MLP neurons of a small language model. Each row is named by its layer, matrix (gate and up: input weights) and neuron, and shows model dimensions 32-159. Each number is 128 + 32 x the weight over its row's rms, rounded and kept within 0 to 255. A neuron's up and down rows have the sign that makes its largest values positive.
After each neuron's rows, "fires on" lists the tokens most often at its 100 highest values on Wikipedia text that the model never trained on.

L4.gate500 [130 101  99 165  64  54  68  84  88 125 162  82  84 130 116 129 163 152  97 159 104 137 121 131 112 129 121  91 145  18 132 131 115 124 124 136 105 136 103 140  82 137 123 101 111 105  90 121  62 161 114  67 148  98 133 114 133  57  49 192 152 133 116 113 120 126 134 103 111 116 132 164 148 105 124 195 119 118 165 145 114 125 106 138 174 102 144 113  85 106 146  80 114 113 100 111 142 147 130 131 160 190 115 105 117  69 117 132 109  98 163 138 107 111  82 146  35 174 170 123 142 127 165 156 170  89 158 108]
L4.up500 [155  93 123 144  82 105 106 143 151  95 120 143 107 141  98 150 139 188 146 122  98 120 139 121  97 103 115 143  73 110  54 109 143  98 121 127 101 114 154 162 123 132  93 172 126  98 169 151 124 149 126 118 106 119 137 126 140  90 127 155 145 185 153 148 133 109  97 120 109 118  97 110 168  90 172 140 142 130  95 130 194 140 152 211  88 121 101 102 162 105 139 138 188 118  59 105  47  75  73 133 175 183  86 147 107 165 112  99 116  89 188 147 127 117  66 161 109 168 109 104 205 103 149  93 125 175  94 163]
fires on: " began", " started", " by", " start", " from", ","

L3.gate441 [124 175  92 121 111 118 121 121 137  83 160 134 158 182  96  88 121 149 170 101  82 112 122  88 154 146 154 149 139 104  78 163 116 137 102 144 186 134 153  64 154  81 111  98 167 137  74 116 135 157 135  94 178 120 147  98  98 118  87 179 142  77  42  56 139 135 138 161  90 125 139 150 144  68 123 137 140 208  89 133 102 101 163 129 165 109 137  98 142 111 141  77 154 103 139 146 118  84 133 118 103 141 152 100 155 116 172  80 147 136 157 125 121 115  82 185 124 134 196 157 158 133 109 127 131 108 102 112]
L3.up441 [172 130 101 104 137 157 103 145 119  70 107 117 157 159 112  58  65 169 135 107 168 159 130 127 114  73  92 191 198 123 167 106  67 123 143 137 171  88 124  64  88 109 116 115 104 100 126  73 124 183 134 160 118 128 125 141 161 120  72  80 151 106 128 118  64 134 149 166 145 137 140 121 147 106 119 119 128 149 162 164 124 152 154 169 171  94 125 129 125 172 177 117 111 123 155 163 159 138 104 201 120 125  90  99 155 168 122 113 139 150 127 180 147 155 136 122 130 127 186 121  76 130  84  89 141 147 130 115]
fires on: " for", "|---|---|---|---|---|\n", "|---|---|---|---|\n", "at", " Ref", "on"

L4.gate299 [117 175 123 139 158 124 124 113 205 113 108 172 148  85 122 123  93 168  87 126 150 159 100  95 134 126 111  82 100 122 224 144  64 172 107 159 179  98 161 159 169 106 153 133 100 133 143 131  69  76  87 113 141 122 139 102 135 162 128 104 152 133  98 154  97 127 147  57 158  96 105 163 142 117 128 105 157 111 128 115 145 171 142 102 165  81 133 137 125 167 160 120  69 119 160  98 147  79 109 108 103 108 108  86 109 107  86 102 150  91 106  71  87 172 148 109 200  90 114 113 111 143 130 153  66 123 113 159]
L4.up299 [ 92 156 157 126 135  97 165 109 167 131 148 101  91  89  64 117  69 167 119 152  75 121 112 123 141 106 140  87  80 154 163 145 144 166 133 122 105 100 142 107 178 164 110 136  75 121 177 140 141 134 172 111 101  90 135 141 108 168 100  72 157 138 134 156 103 109 169  83 191 110  94  91 100 161  74 111 157 130  95 111 153 150  69  90 216 109 149 115 175 161 142  81 173  88  74 139 132 121 126  74 200  65 113 135 141 124 112 138 134  55  99 146  95 143 158 152 137 148 149 122 157 174 168 125  97 114  46  81]
fires on: "2"

L4.gate572 [119 158  80 106 167 181 144 140 125 156  91 139 138 200 163 134 101 122 142 162 119 157 145  54 129  47 108 139 127 154 145  64  92 167 122 101 156  90 146 128 130 120 141 111 145 134 175 109 146 109 157 177 179  98 152 116 194  61 127 120 155 152  44 138 129 162  83 138 122 113 178 122  91 177 120   0 142 112 127 102 108 183  79 133 141 149 135 169  97 159 138 130 145 167 117 169 130  84 116 152 125 138 123 131 160 112 167 128 143 143 101 106  91 158 122 111 208  94 105 113 155 103 120 131 124 130 106 124]
L4.up572 [167 180  61 124 131 173 134 141  42 107 176 138 116 149  90  95 127 123 105 113 111 153  72 135 124  89 163 102 128 163 168  82 146 186 109 138 122 127 204 158 114 108 124 208 130 192 118 180 127 141 143 117 148  91 142 134 141 134 152  81  65 100  92 159 129 134 115 158 163  81 131 156 137  70 157 116 115 152  76 106 158  96 145 101 141 132 130 158 131  98 152 134  75 135 115 169 138  88 114 180 212 197 149  96 168 150 135 123  41  73  94 162 167 134 127 121  79 114 111 108 134 124 121  70 115 136 142 104]
fires on: ",", " (", " ", " as", ";"

L4.gate244 [113 142 103 175 158 101  53 117  59 181 119 155  62 110 129 129 142  93 126 122  78 125 122 199 175  94 104 161 120 192 115  80  83 139  92  76 143 125 153 116 138 125 153 144 133 160 173 146 100  80 184 116 142 120 115 100  70 108  86 114 127 114 123 152 118 139 153 145  89 178 124 121  90 129 163 121 116 141 104 182 140 136  77 160 150  97 125 166 179 155 153 166 121 125 175 105 132 175 131 158 101  61 148 126 155  91 151 165 125 116 117 140 161  81 143 175  47  84  91 150 142 104  65 136 141  45 134 128]
L4.up244 [ 90 108 157 110 144 108  75 125 124  70 119 121 140 124 128 107 155 106  71 115 104 123 127 151 172 162 155 171 120 143 129 128 127 149 209 132 171  88 138 126 124 135 107 151 129 131 109 178 163 113 118 110 189 123 117 139  91 137  91 129 133 108 153 149 143 118 125 133 162 134 116 174 152  85  70 150 137 140 164 168  85  69 147 182 183 123 159 162 119  73 169 166 147 106 176 157 106 137 135 140 147 160 160 128  94 178 167  76 138 130 134 150 207  64 132  75 106 150 138  69 124 141 124  45 120 139 113 165]
fires on: " to", " is", " in", " at", " of", " a"

L3.gate217 [145 110 167 107 147 151 133 137 171 174 148 191 149 153 100 102 117  75 120 115 133 105 106  79 125 104 154  77 121 189 123 115 130 218 113 129 132 152 158 156 123 183 104 185 136  90 120  50 205 138  89  93 119 128 132 103 163 122  90  77 117 148 165 124 155 188 140 157 159  66 135 105 112 182 138  48 115 181 149 191 111 124 163 101 155  99 134 134 140 103 182 146 187 130 134 128 163 195 101 121 180  70 191 115 102 115 168 138 155 103 123 123 147 149 125 168 127  89 148 167 155 145 117 163  91 152  94 234]
L3.up217 [117 175 155 121 169 182 131 108 128 169 149  95 180 151  85 119 163 128 151 164 143 159  99 123 114  88 123  58 165 126 179 116 117 136 178 126  88 124 197  91 110 149 112 102 140 140  60 123 116 155 133 111 129 114  90 149 166 132 109  94 154 127 168  68 163 187 123 108 110  60 164 164  97 148  85  80 131 165 143 151 128 129 146 115 124 132 155 123 136  94 173 112 164 123 104 142 124 162  96 150 136 118 139 161 128 126 129 118  83 132  47  77 169 141  53 147  56 165 131 183 170 154 143 112 102 151 109 125]
fires on: "\n\n", "born", " (", ")\n\n", ";", " –"

L3.gate288 [119 146 154 142 192 132 163 127 105 178  84 131 112 119 112  52  96 116  67  99 141 135 133  90 181 185 161 116 142 107 129 101  25  81 134 147 141 165 121 115 139 143 144 113 122 128  69 137 113  93 125 107 131 134 167 141 116 131 108  86 202 167 119  83 204  66  93  84 151 145 113  71 109 141 112  80  99  83  92 114 178 130 128 105 166 176 152  61 116 165 110 105 105 100 131 153 103 174 116 109 162 137 113 145 112 120 162 152 130 145 178 114 137 120 151 107 173 100 166 156  99 134 115 141 109 113 100  90]
L3.up288 [144 147 128 142 171 125 112 135 164 104  94 138 108 109  95 119   0 122 140 143 131 145 108  96 115 111 131  84  96 109 200 149  83 114 131 128  94  86 185 135 138 124 171  92 100 104  78  73 179 162 144 176 125 145 136 117 181 156 129 112 151  92  88 146 138 143 112 136 151 113 202 138 142 161 147  90 137  68  85 133  80 156 112 138  51  89 126 101 178 165 144 124 150 185 113 131 157 126  91 153 155 138  91 113 122 107 160 171  92 132 155 150 139 151  95  95 163 190 113  66 158 119 134 109  85 117 119 168]
fires on: " ", "2"

L3.gate397 [102  99 138 152 129  52 113 183  95  47 137  99 105 147 114 177  99 100 105 141  98 142 114 134 117 150 137  73 154 141 153 198 161 136 115 115 138 172 130  96 158 125  75  95  97 134 102 156 121 145 118 127 129 166 106 139 165 128 193 145 146 129  94 157 139 133  97 121  92 119 138 138 148 148 127 203  72 119 123 144  94 145 155 134 178 121 133 150 171 132  56 146 135 100 113 159 155 124 108 133 148  82 200  91  34 194 134  52 120 145 156  92 151 104 154 154  77 120 143 175  90 129 146 116 102 130 126  83]
L3.up397 [ 93 159 109 143 185  90 171 155 140 143  99  93 131 137  91 180  70 175 107 131  94 190 126 172 128  82 116  95  87 164 103 175 156 158  92  71 209 156 147  90 173 160 117  71 202 108 209  94 108 164 150 140 146 110  93 183 175 169 110 152 131 151  87 118  93 133 148 149 104  91 124 148 135 145  92 168 108  93  41 145  98  75 136 168 172 110 167  79 159 165 107 109 122 112 141 112 109 130 104 105 121 179 155 117  90 147 168  98 141 140 164  59 114 157 137 110 179 174 130 172  76 131 156 147 146  99 127 163]
fires on: ".", "\n\n", ".\n\n", ".\n", "==\n"

L4.gate431 [125 108 156 142 168 107 113  99 107 129 122 119  93 193 134 118 105  96 150 121  95  79 127 133 165 183 141 134 129  93 185 107 173 127 110 131  97 149  91 157 164 137 136 143 105 122 136 129 110 150  74  86 157 129 125 133 167  88 103 117 150  75 148 133 109  67 125 146 125 120 116 121 115 111  88  67 148 213 191 174  78 129  78 104  61 152 133 139 157 160 105 152  66 136 219 140  87 136  96 158  65 100 133 172 125 120  87 141 207 159 103 124 135 158 145 172 165 113 121 102 114 152 187 128 136 174  96  95]
L4.up431 [ 98 137 141 113 112 156  67 158 103 123 196  82 100 184 110 103  84 140 120 151 111 132 133 153 111 127  95 166 211 123 145 122 128 118 170  98  98 121 110 148 147 128 171  80 130 150 163 149 143 169 175 100 143 131 108 173 115 113 157 121  90 140  92 150 133 134  92 147 142 164  96  80 140  65  86  35 127  98 114 178 131 126 127 174 127 108 118 112  93 168 180 101 129 169 144 125 125 121 155 108 106 123 179 156 128  88 133 110 189  92 114 147 134 118 111  89 170 128 163 146 112  88 139  76 145 156 121  94]
fires on: " and", "ly", " to", "s"

L3.gate92 [136 123 167  98 113 111 118 132  48 100  78 153 161  93 117 151 133 165 113 126 150  98 169 101 106 138 156  44 139 106  66 124 146 101 132 119 109 170 146 131 156 105  89 120 121 121 119 134  57 111 134 167 108  85 124 124  82 142 115 111 108 162 163 128 156 144 140  74 121 169  99 114  99 125 164 132 107 141 178  93 133 145 167 138 125 124 150 208 128 135 137 162  86 149 109  85 107 150 147 143 122 142 155 153 111  82 160 125 148  88 117  84 124 100 109 185 197  70 140 124 192  37  90 150 147 106  99  60]
L3.up92 [106 151 121 134  90 132 159 146  93 120 143 116  50 124 198  98 160 122 100 127  89  80 135 113 152 144 111 143 127  79 117 113 125 120 113  84 139 148 141 124 109 117 115 121 122 114  89 128  94 106 174 108 158  74 129 184 136 126  68 102 118 133 136 120 132 153 156 116  75 107  92  94 139 160 188  46 128 124 144 183 104 113 107 126 159 150 134 180 142 134  90  68 113 111 135 100 117 172 116 133  41 128 127 172 149 131 137 165 135 169 138  76 137 138  89 117 181 124 121  86 151  49 156 102 132 173 104 109]
fires on: " |", " women", " of", " out", "|"

L4.gate113 [152 127 184 155 157 138 128 144 107  66  93 162  77  95  98 101 114 179 152 169 126  96 135 178 158 118 125 151 126 127 137 121 124 120 140  98 150  98 195  84 158 131 113 148 140 156  86  73 194 139 150 102  89 127 126 129 140 142 123 111 179  68 133 104 165  92 119 114 157 140 159 162 127 156 100 175 110 170 124 106  78  83  81 158 132 113 133 159 121  97  80 138 132 134 174 120  92 187 164 114 106  95 108 109 134  79 167 121 146 196  66 138 126 109  71 144 111 163 113 108 158 114 102 138 184 112 122 136]
L4.up113 [ 66 153 146 144  85  35 114 124 132 130 110 173 151 136 150  47 134 169 180 165 126 101 162 133 145 122 136  95  82 163 120  96 117 165 107 119 120  97 149 149 147 143 126 139 102  87 113 111 155 117 128 170 131 120 116  91 156 159 142  81 136 113 168 141 123 107 168 100 162 144 170 120 107 221 116 128 231 113 189 160 125 157 118  85 143  88 117  99 117 119  98 138 129 145  82 150 137 189 122  77 142 138 111  94 127 185 144 145  57 171 118  55  91 118 186 141  95 103 119 125 131 136 115 159 100 118 134 131]
fires on: " is", " was", " Candidate", "age", " the", " on"

L3.gate232 [128 147 137 115 144 120  73 188 107  99 164 161 119  98 136 128 120 153 109  96 146 108 119  39 135  83 137  53 111 134 111  65 160 156 148 118 133 145 136 113 141  84 162 159 182  50 196  86  93 111 163 165 162 116 131 109 132 142  86 135 134 101 126  82 167 165  78 192 104 120 140 174  86 128 124 138 171 157 174 148 146  93  88 146 189 102 132 129 163 131 177 148 134 120 137 115 155 102  97  92 163 138  78 150 165 103 142  71 143 177 121 125 171 149 206  90 131 142 193 162 145 144  82 132  93 124 103 160]
L3.up232 [131 146 167 164  96 134  82 117 133 147  88 150 142 115 150 159 133 110  98 121  86 160 124 164 140 118 171  18 155 106  99 119 133 135  87 101  78 121 221 164 130 137 114 130 148  51 151 112 165 120 149 159 188 117 160 114 142 110 131 163 104 133  51 123 154 127  88 155  86  93 140 108 105 153 119   2 130 121 167 117  97 122 135 125 180 136 128 102 105 103 140 139 184  81 177 132 157 150 103 121  73 169 115 169 157 145 148 128 175 139  99 176  89 136 133 169 143 107 139 147 104 135 145 124  83 154 151 117]
fires on: " (", " ", "born", ";", " –"

L3.gate500 [ 88 113 114 144 149 112  80 235 133 151 121 105 138 108 107 138 100 118  92 210 110  90 174 172 121 131  63 119 134 157 109 163 141 109  92 123 171 108 171 123 108 125 138 129 131 130 140  96  64 141 167 138 111 136 188 140 111 194 122 142 102  89 103 132 147 176 142  98 102 157 132 130 122 112 107 122 150 116 110 109 135 125 150 211 140 134 108 168 189 177  93 142  94 128 138 124 104 146 116 133 150 187 133 166 118 157 108  74 174 110  93 127  78 169 150  59 136 128 126 146  49 106 105 124  62  88 145 146]
L3.up500 [111 100 171 168 137 169 124 128 118  80 169 136 147 124  80 105  78 115 165 136 134  94  98 147  66 108  83  37 150 112 129 100 138  99 134 173 157 150  89 101 122 126 154 145 206 105 154 167 141 142 166  93  78  73 114 155 129 188 171  92 166 133 142 126 106 108 125 157 130 150  71 128  97 126  99 130 151 113 108 132  91  98 156 179 152 154 160 126 150 152 110 132  99 125 180 124 138  85 118 136 134 127   6 119 159 121  69  81 178 116 161 132  98 183 135 101 114 138 107 148 108 116 124  97 129 168 196 158]
fires on: ".\n\n", "|", "==\n", " However"

L3.gate442 [148 138 105  90 136 169 156 173 144 118 151 145 149  92 140 187 149 134 178 143 160 134  90  61 140 108 174 138 105 172 106 130 114 106 176  98 118 131 167 167 161 166 135 129 166 136 117  91 147 202 121  72 132  94 146 160 104 126 137 123  86  76 132  95 117 169 149 156 156 131 163 135 126 118  93 102  71 148 159 165 108  74 145  91 125  78 100 186  83 123 135 137 109 123 183 133 104 148 139 128 166 149  66 161 180 137 122 113 126 144  71 105 103 141 129 166 116 174 164 172 126 198 127 144 135 111 135 139]
L3.up442 [ 90 179 114  94 156 171 165 184 151 106 138 156 149  84 150 173  98 129 137 122 141 137 132 104 167  88 152 115 155 179 130 104 135 136 147 122 137 116 127 130 137  52 119 100 175  98 164 106 101 143 107 118 123  69 149 136 113 134  90  74 131 123 128  66  81 170 167 178  93 151 151  81 118 132 100  95 108 154 116 133  48 140 124 137 103  60 122 182 104  34 142 146 164 131 201 134 143 142 127 113 151  85  85 159 155  95 123 149 116 171  66 145 115 110 106 211 101 111 169 113  96 179 102 183 188 153 109 119]
fires on: "\n\n", " =\n\n", ")\n\n", " born", "=", "born"

L4.gate203 [172 102 132 145 193 109 100 117 136 151 107 118  92 179  93 158  98 102 117 141 128 146 136  88 147 111 132 102 120  81 242 138 104  89 126 153 137 145 133 147 129 121  80 132 109 119 129 130 102 114 149 132 147  83 101  85 117 115 167 162  98  67  78  90 111 113 107 150 107 150 114 101 134 116 104 163 140 191 139 128 108 191 128 112 115 105 146 185 118  90 119 108 192 116 160 155 113 160 137 193  97 138 173 147 156 128 184  92  45 100  61  96  91  71 113 152 129 210 109  59 135 104 127  83  56 141 141 120]
L4.up203 [113 143  95 147 176 157 157  65 153  70 136 121 115  92 171  78  92  87 125 176  92 152  96  61 129  87 104 167 114  94 190 157  68 157 115 161 150 103 133 161 166  91 123  85 158 148 191 211  82 117  73 121 149 102 112  98 115 136 128 145 129 112 115 121 158 157 129 139 113 173  71 154 174 166 121 145  96 138 162 165  86 132  93 102 113 106 151 143 102 179 166 148 105 142 105 102 148 114 113 158  78 143  98 136 149 172 141 103  44 100 108 101 130  94 117 199 169  92 120 117 126 117 180 123 132 151 109 118]
fires on: "9", "0", "8", "5", "7"

L3.gate497 [117 138  96 100 122 131 169 141 113 107 131 207 115 211 160 145 124  94 134 158 203 110 139 159  76 114 152 149  89 156  91 124 135 171  85 146 147 189 126 110  96 150  88 190 134 146 146  91 154 148  96  92 139 155 200 162 113 128 162  90 124 141 123 118 103 126  62 120 144  89  89 124 185 123 159 127 158  97 152 126 134 175 127 103 100 103 101 155 118  77 154  84 129 152  81 121 169 180 189 164 146 160 186  92 140  93 135  67 127  90  87 150 175 164 157  97 112 160 159 169  87 181 195 110 182  93  80  83]
L3.up497 [132 102 150 157 153 134 119  92 162 108 138 128 151 209 155 158 118 114 122  89 177 166 144 150  90 120 126 150 168  76 130 163 131 146 162 125 167 134 164 110  69 120  96 172 156 109 135  61 119 142 145 136 144 131  61  85 168 103 148 137 103 139 116  59 134 161 134 140 104 110  74 146 121 150  97 122 118 219 132 133 134 111 145  85 109 118 120 136 159 127 129 160 127  99 150 179 174 144 197 160  76 150 155 115  68  71 158 129 145 138  71 150 198 151  79 137 168 117  96 120  97 134 116  62 141 112  79  98]
fires on: " by", " is", "%", "2", " was", "8"

L4.gate212 [143 112 135 151 111 176 142 124 118 118 102 216  48 182 148 104 112  98 132 105 104 126 122 147  94 119 114 219 133 100 157 125 100  76 138  89 173  96 133 150  93 193  85 109 169 156 173 176  77 107 131 100 124 151 174 110 103 109 157 121 163  97 106 170 127 154  80  90  98 147 178 109 161  77 158 125 123 104 180 153 119 112 144  95 107  74 171 128 110 175 131 154 107 129  78 115 109 150 127 156 138  94 142 167 124 149 176 103 103  73 155 119 129 112 151  94 137  65  97  89 165 148 115 146 189 154 116 170]
L4.up212 [ 89 184 111 134 125 201 103 171 166 184 119 202 112 124 144 149 107 154 182 140 158 147 163 172 120  94 136 111 149 150 168  78 178 121  87 122 142 129 122 128 172 175 113 165 172 150 127  80  95 195 192 156 161 142 120 114 119 155 156  60 155 140 172 165 107 186 100 125 128 105 142 115 167 147 136  75 138  93 102 125 118  98 116 108 139 155 131 179 201 142 142 109 134 106  84 120 142  93  66 205  72 138 125 154 121 118 128 124 121 146 123 113 138 127 149 164 120 194 138 130  85 140 132 111  96 145 163 133]
fires on: " time", "9", "7", "6", "8"

L4.gate539 [ 97 148 107  98 173  64 196 122 142 182 173 142 104 151 146  74  89 131 120 106 171 145 107 149 148 132 121  81 141 169  62 103  64 124 136 145 169 175 114 152 209 110 149 108 152 116 142  98  52 146  85  70 122 135 107 102 171 108  91 164 160 129  87  73 183  84 100  73 126 183  90  76  92 185 133 129 131 112 105 103 135 143 137 148 124 113 177 114 122 139 132  99 149 127 123 165  98 137  98 166 143  97 158 210 168 195 133 123 102 130  94 141  87  84 117 149 122 104 192 124 114 142 116 198  95  91 134  66]
L4.up539 [137 154 151 127 114 118 160 166 168 110 186  93 108 184 103  98 114  85 146  63 168 126 152 135 113 206 142 106 121 101  79 131  54  90 158 119 201 135 143 141 140 128 157 125 108 165 100 145 114 147 109  92  85 145 163 133 153 107  81 121 181 143  96  88 249 168 152 138  93 144 103  66 108 206 141 124 178 143 123 100 140  66 153 145 120 117 157  84 102 144 104  93 153  90 108 121 129  66  37 122 164 126 165 128 195 162 128 123 137 131  99 105 152  97 102 127 109  80 163 168 137 168  93 150 117 100 111  98]
fires on: ",", " ", "2", "0", "1"

L4.gate10 [120 128 128 150 157 137 125  64 184 125 132 160  72 171  86 150 135 153  88 189 104 147 141 124 123 153  91  54 124 150 125  63  74  91 147  99  64 128 169 132 117 117 130 116 129  77 109 101  90 156 123 111 105  90 208 131 116 113 105 169 152  69 153  79 138 145  59  75 195 100 124  88  99 163 134 134 114  77 134 150 180 156 131 111 151 114 128  60 136 126 149 153 134 157 161 128 131 135 114  98 140 105 151 163  78 137 148  95 141 159  76 116 101 137 118 121 163 150 156  91 127  80 143 157 168 101 146 208]
L4.up10 [148 168  84  99 131  94 135 149 174  99 178  98 188 122  85 180 100 115 138  78 134  95 131 138 137 114 142 159 156 158  96 112 143  94 118 141 169 134 102 116 140  99 139  87 119 143 157 129 107 134 124 119 137 244  83  76 162 130  78 145 120 164  40 144 145 131 124  84  90 134 133 198 147 157 142 148 132 105  80  41 127 103 147 142 111  99 166 130 138 111 173 149 120 111 149 108 106 165 168  78 118 138 122 180 127 157 130 195 154 105 121 105 103 118 103 131 158  80 141 138 130  98 124 104 169  79 144  66]
fires on: "2", "1"

L3.gate64 [111  96  86  82 178 215 161 106 111  95 109 135 144 139 166  99 150 142 107 150  82  95 137 151  83 102 138  95 153 165 102 136 116 150 150 119 126 134 111 135  80 161  65 162 130 138 133 162 156 113 108 136 150  98 143 134  58 156  63  66 144 187 122  99 153 145 136  97 202  98 124  92  88 124 143 109 181 120  99 142  97 161 115 146 135  94 186 105 198 141 145  95 120 140 192  94 191 132 116  65 181 130 140 151 119 131 102 168 149 215 108 122  95 158 126 182 138 112 157 165 111 148 132 151 158 162 109 176]
L3.up64 [167 170  45 147 129 100 124 187 132  59 158 124 212 127 154 128 161  94 128 161 122 116 151 147 132  99 141 123  83 190 112 154 123 178 144 155 153  76 212 147 166 144  81 174 120  89 120  64 164  92 184 100  93 179  77 107 111 158  81 117 149 183 148 116 145 106 180 110 181 177 141 118  77 122 124  87 107 132 148 174  81 161 177 133 134  90 114 128 137  77 164 104 154 149 154 105 112 140 119 105 119  91 106  85 119 161 117  48 111 110  56  90 148 152 126 119  76 131 102 139 153 156 103 143 122 170 156 139]
fires on: " is", " was", ")\n\n", " by", " directed", "\n\n"

L4.gate77 [ 80 102 172 115 140 114 112 149 150 128 123 156 163 122 137 129 157 156 149 148  84 142 131 127 143 109 134 128 108  74  64 178 143 194  82 156 139  82 166 123 180 179 172 117  90 197 153 104 149 148 112 126 152 124 138 108  67 152 119 147 170 184  88 139 137  74 145 164 164 135 166 140 122 146  68  98 116  50 212 140 179 107 105 117 141 105 115 188 129 120  76  83  91  66 126 108 146 178  91 152 189 160  97  85 115 106 146  96 105 111 122 117 120 138 138 144 147  85 109 133  42 149 131 131  92 112 130 128]
L4.up77 [112 138 155 121 118 182 107 124 126  83 110 116 105 150 117 133 134 164 133  84 139 184 149 124 173 157  89 146 157 107 149 175  74 199  72 144 117 113 145 133 155 139  72 109 102 169 125 117 104 135 126 109 177 141 129 111 109 140  35 102 179 151 116 141 101  65 113 135 139 122 122  30 153 140 128 168 118 157 163 104 119 133  91 152 120  77 162  91 105 143 123 139 145 113 101  78 114 128 129 144  99 217 111  87 213 105 129 117  89 134 144  60 123 136 153 143 146  96  65 137 156 195 111 138  67 121 126 141]
fires on: "0", "3", "9", "2", "5"

L4.gate391 [192 141 155 130 125 196 171 147  66 148  94 165  55 178 143 143  92  66 132 190 131 130 150 172  98 104 183 138 131 101 130 105  91  83 117  93 112 111 144 178 139  48 161 112 132 104 162 121 131 113  94 125 158 121 130 144 128 146 144 157 135 151  95  80 131 186 127 111 127 159 119 137 121 173  40  92  46 128 177 125 138 126 122 158 137 120 143  82 101  74 101 141 198  91 117  86 114 163 140 147 113 150  95 158 111 166 123 140 109  60 103 146 112  90 107 185 159 147 102  88  99 153 169 112 151 121  93 160]
L4.up391 [145 168  98 155 172 146 144 152  90 110  67 174 127 139 149 107  78  71 120 180 131 119 214 147  70 118 146 196 189 111 140 148 116 119 146 145 192 178 160 125 191 111 155 103 149 194 116 101 104 153  90 102 162 195  78 130 115 186  97 138 104 162 152 107 131 153 148  96 143 182  87 106 127 180  87  61  81 156 128 124 108  98 116 145 152 105 115  90 173 104 126 109 169  64  82 112 120  89 121 155  82  77 147 146  72 100 100 167 141 112 147 140 160 115  83 185 136 174 133  90  75 179  96 129 130 103  76 162]
fires on: ")", "ian", "8", "7", "1", " is"

L3.gate634 [128 136  86 144 156  93 137 185  93 132 152 100 126  89 123 136 128  91 116 216 116 109 119  62 108 166 103 169 114 132 100 164  90 120 112 119 217 165  96 179  99 151 111 100  89 104 121 157 182  87 101 156 178 119 138 137 122 133 122 156 136 131 137 149  74 138 181 126 179 122 167  98 116 100  95 133 127 169 118 108  86 166 128  75 117 144  79  75 108 143 162 206 140 126 113 163 131 111 123 135  74  92 112 108 150 132  94  62 104  81 108 104 130 125 111 124 101 190 153 147 102  99 147 110 148 137 130 160]
L3.up634 [131 167 132 140 127  76 171 185 100 131 141 102 106 153 145  95 121  95 143 137 129 104 146 140  59 104 135 148 147 114 116 180  96 131 144  95 194 120 147  85  85 124  94 113 141 133 123  81 189 138 143 126 113 146 147 160 110 142 102 178 154 136 107 125 149 137 182 121  78 171 111 141 161 133 117 132 132  88 161 160 126 122 141 155 127  97  79  81 133 174 114 147  56 146 155 149  86  82 119 169  90 104 101 134 115 124 107  81 219 153 175  95 100 151  75  87 118 131 159 115  96 146  82 136 184 112 110 139]
fires on: " |\n", " were", "|---|---|---|---|---|\n", "|---|---|\n", "|---|---|---|\n", "|---|---|---|---|\n"

L3.gate325 [120 108 129 166 145  69 135 144  92 111 148 115 123 113 161 171 133  88 125 160 101 124  81 105 155 124 112 109  49 160  94 127 132  69  97 135 114  99 146 139 149 185  31 134 162 117 122  91 180 153 131 146 124  99 169 157 105  57 147 145 125  99 102 164 145 123 152 173 129  78 159 115 176 147 135 140 100 195 126 139  91 134 107  88 171 102  62 117  91 102 127 188 110 172 131 123  89 174 130 136 181 130 119 160 112 108  97 137 177 200  84  69 182 143 130 152 144 125 128 135 125 165  88 123 159 131 130 151]
L3.up325 [185  98 161 106 169 109  87 118 139 104 103 145 203 115 170 163 156 125 177 103  94 171 200 132 114  97 132 189 131 169 147 103 124 106 126 104 107 116  81 155 118 108  89 176 147 129  72 124 254 120 179 141 109 152 159 127 153 112 140 166 102 139 125 129 103 125 152 112 197 122 128 172  70 123 140 140 150 128 161 149  98 145 150 128 201 102  66  90 163  68 105 140 162 105 147  92 127 107 186 132 111 167 108 128 155 208 101 136 141 164 108 108  77 102  96 125 124  77 146 122  87 128 131 130 173 120 137 154]
fires on: " been", " is", " are", " plays", " were", " was"

L3.gate313 [ 64 135  98 124 100 113 107 134  78 133 110 133  75 107 124 116 114 122 145 115 146 142 164 149 138 123 161 108 131  76 146 107 126 174 115 106 108 107 119 118 139 129  95 126 125  93 110 142 162 107 137 144  92 147 120 109 109 114  86 172 170 156  58 135 207 178 104  98  50 220 144  99  59  95 120 127 124 135 132 192 131 151 184 126 121 106 149 124 142 182 137 108 109  46 107 112  86 137 136 138  72 115 178 120  92 110 161  97 124 129 173 115  89 157 171 144 117 148 154 125 170 197  68 150 149  79 164  89]
L3.up313 [138 153 133 104 135 147  88 158  84 159 124 130 143  81  73 118 186 151 126 106 147 165 132 113 116 126 191  27 147 174 131 142 118 205  78 111 149  86 139  90 181  65 163 123 120  99 116 131  70 130 151 130 119 126 110  97  34 152  82 160  75  95 100 148 111 155  71 138 129 122 111 143 127 116 143 164 125 168 149 141 141  78 199 176 135 138 150 109 124 102 167 117 148 105 120 113  97  88 152 111 142 157 122  91 144 158 150  60 133 115 173 106 157 100 125 127  72 167  86 106 115 138 100 170 153  91 170  96]
fires on: " of", "0", " on"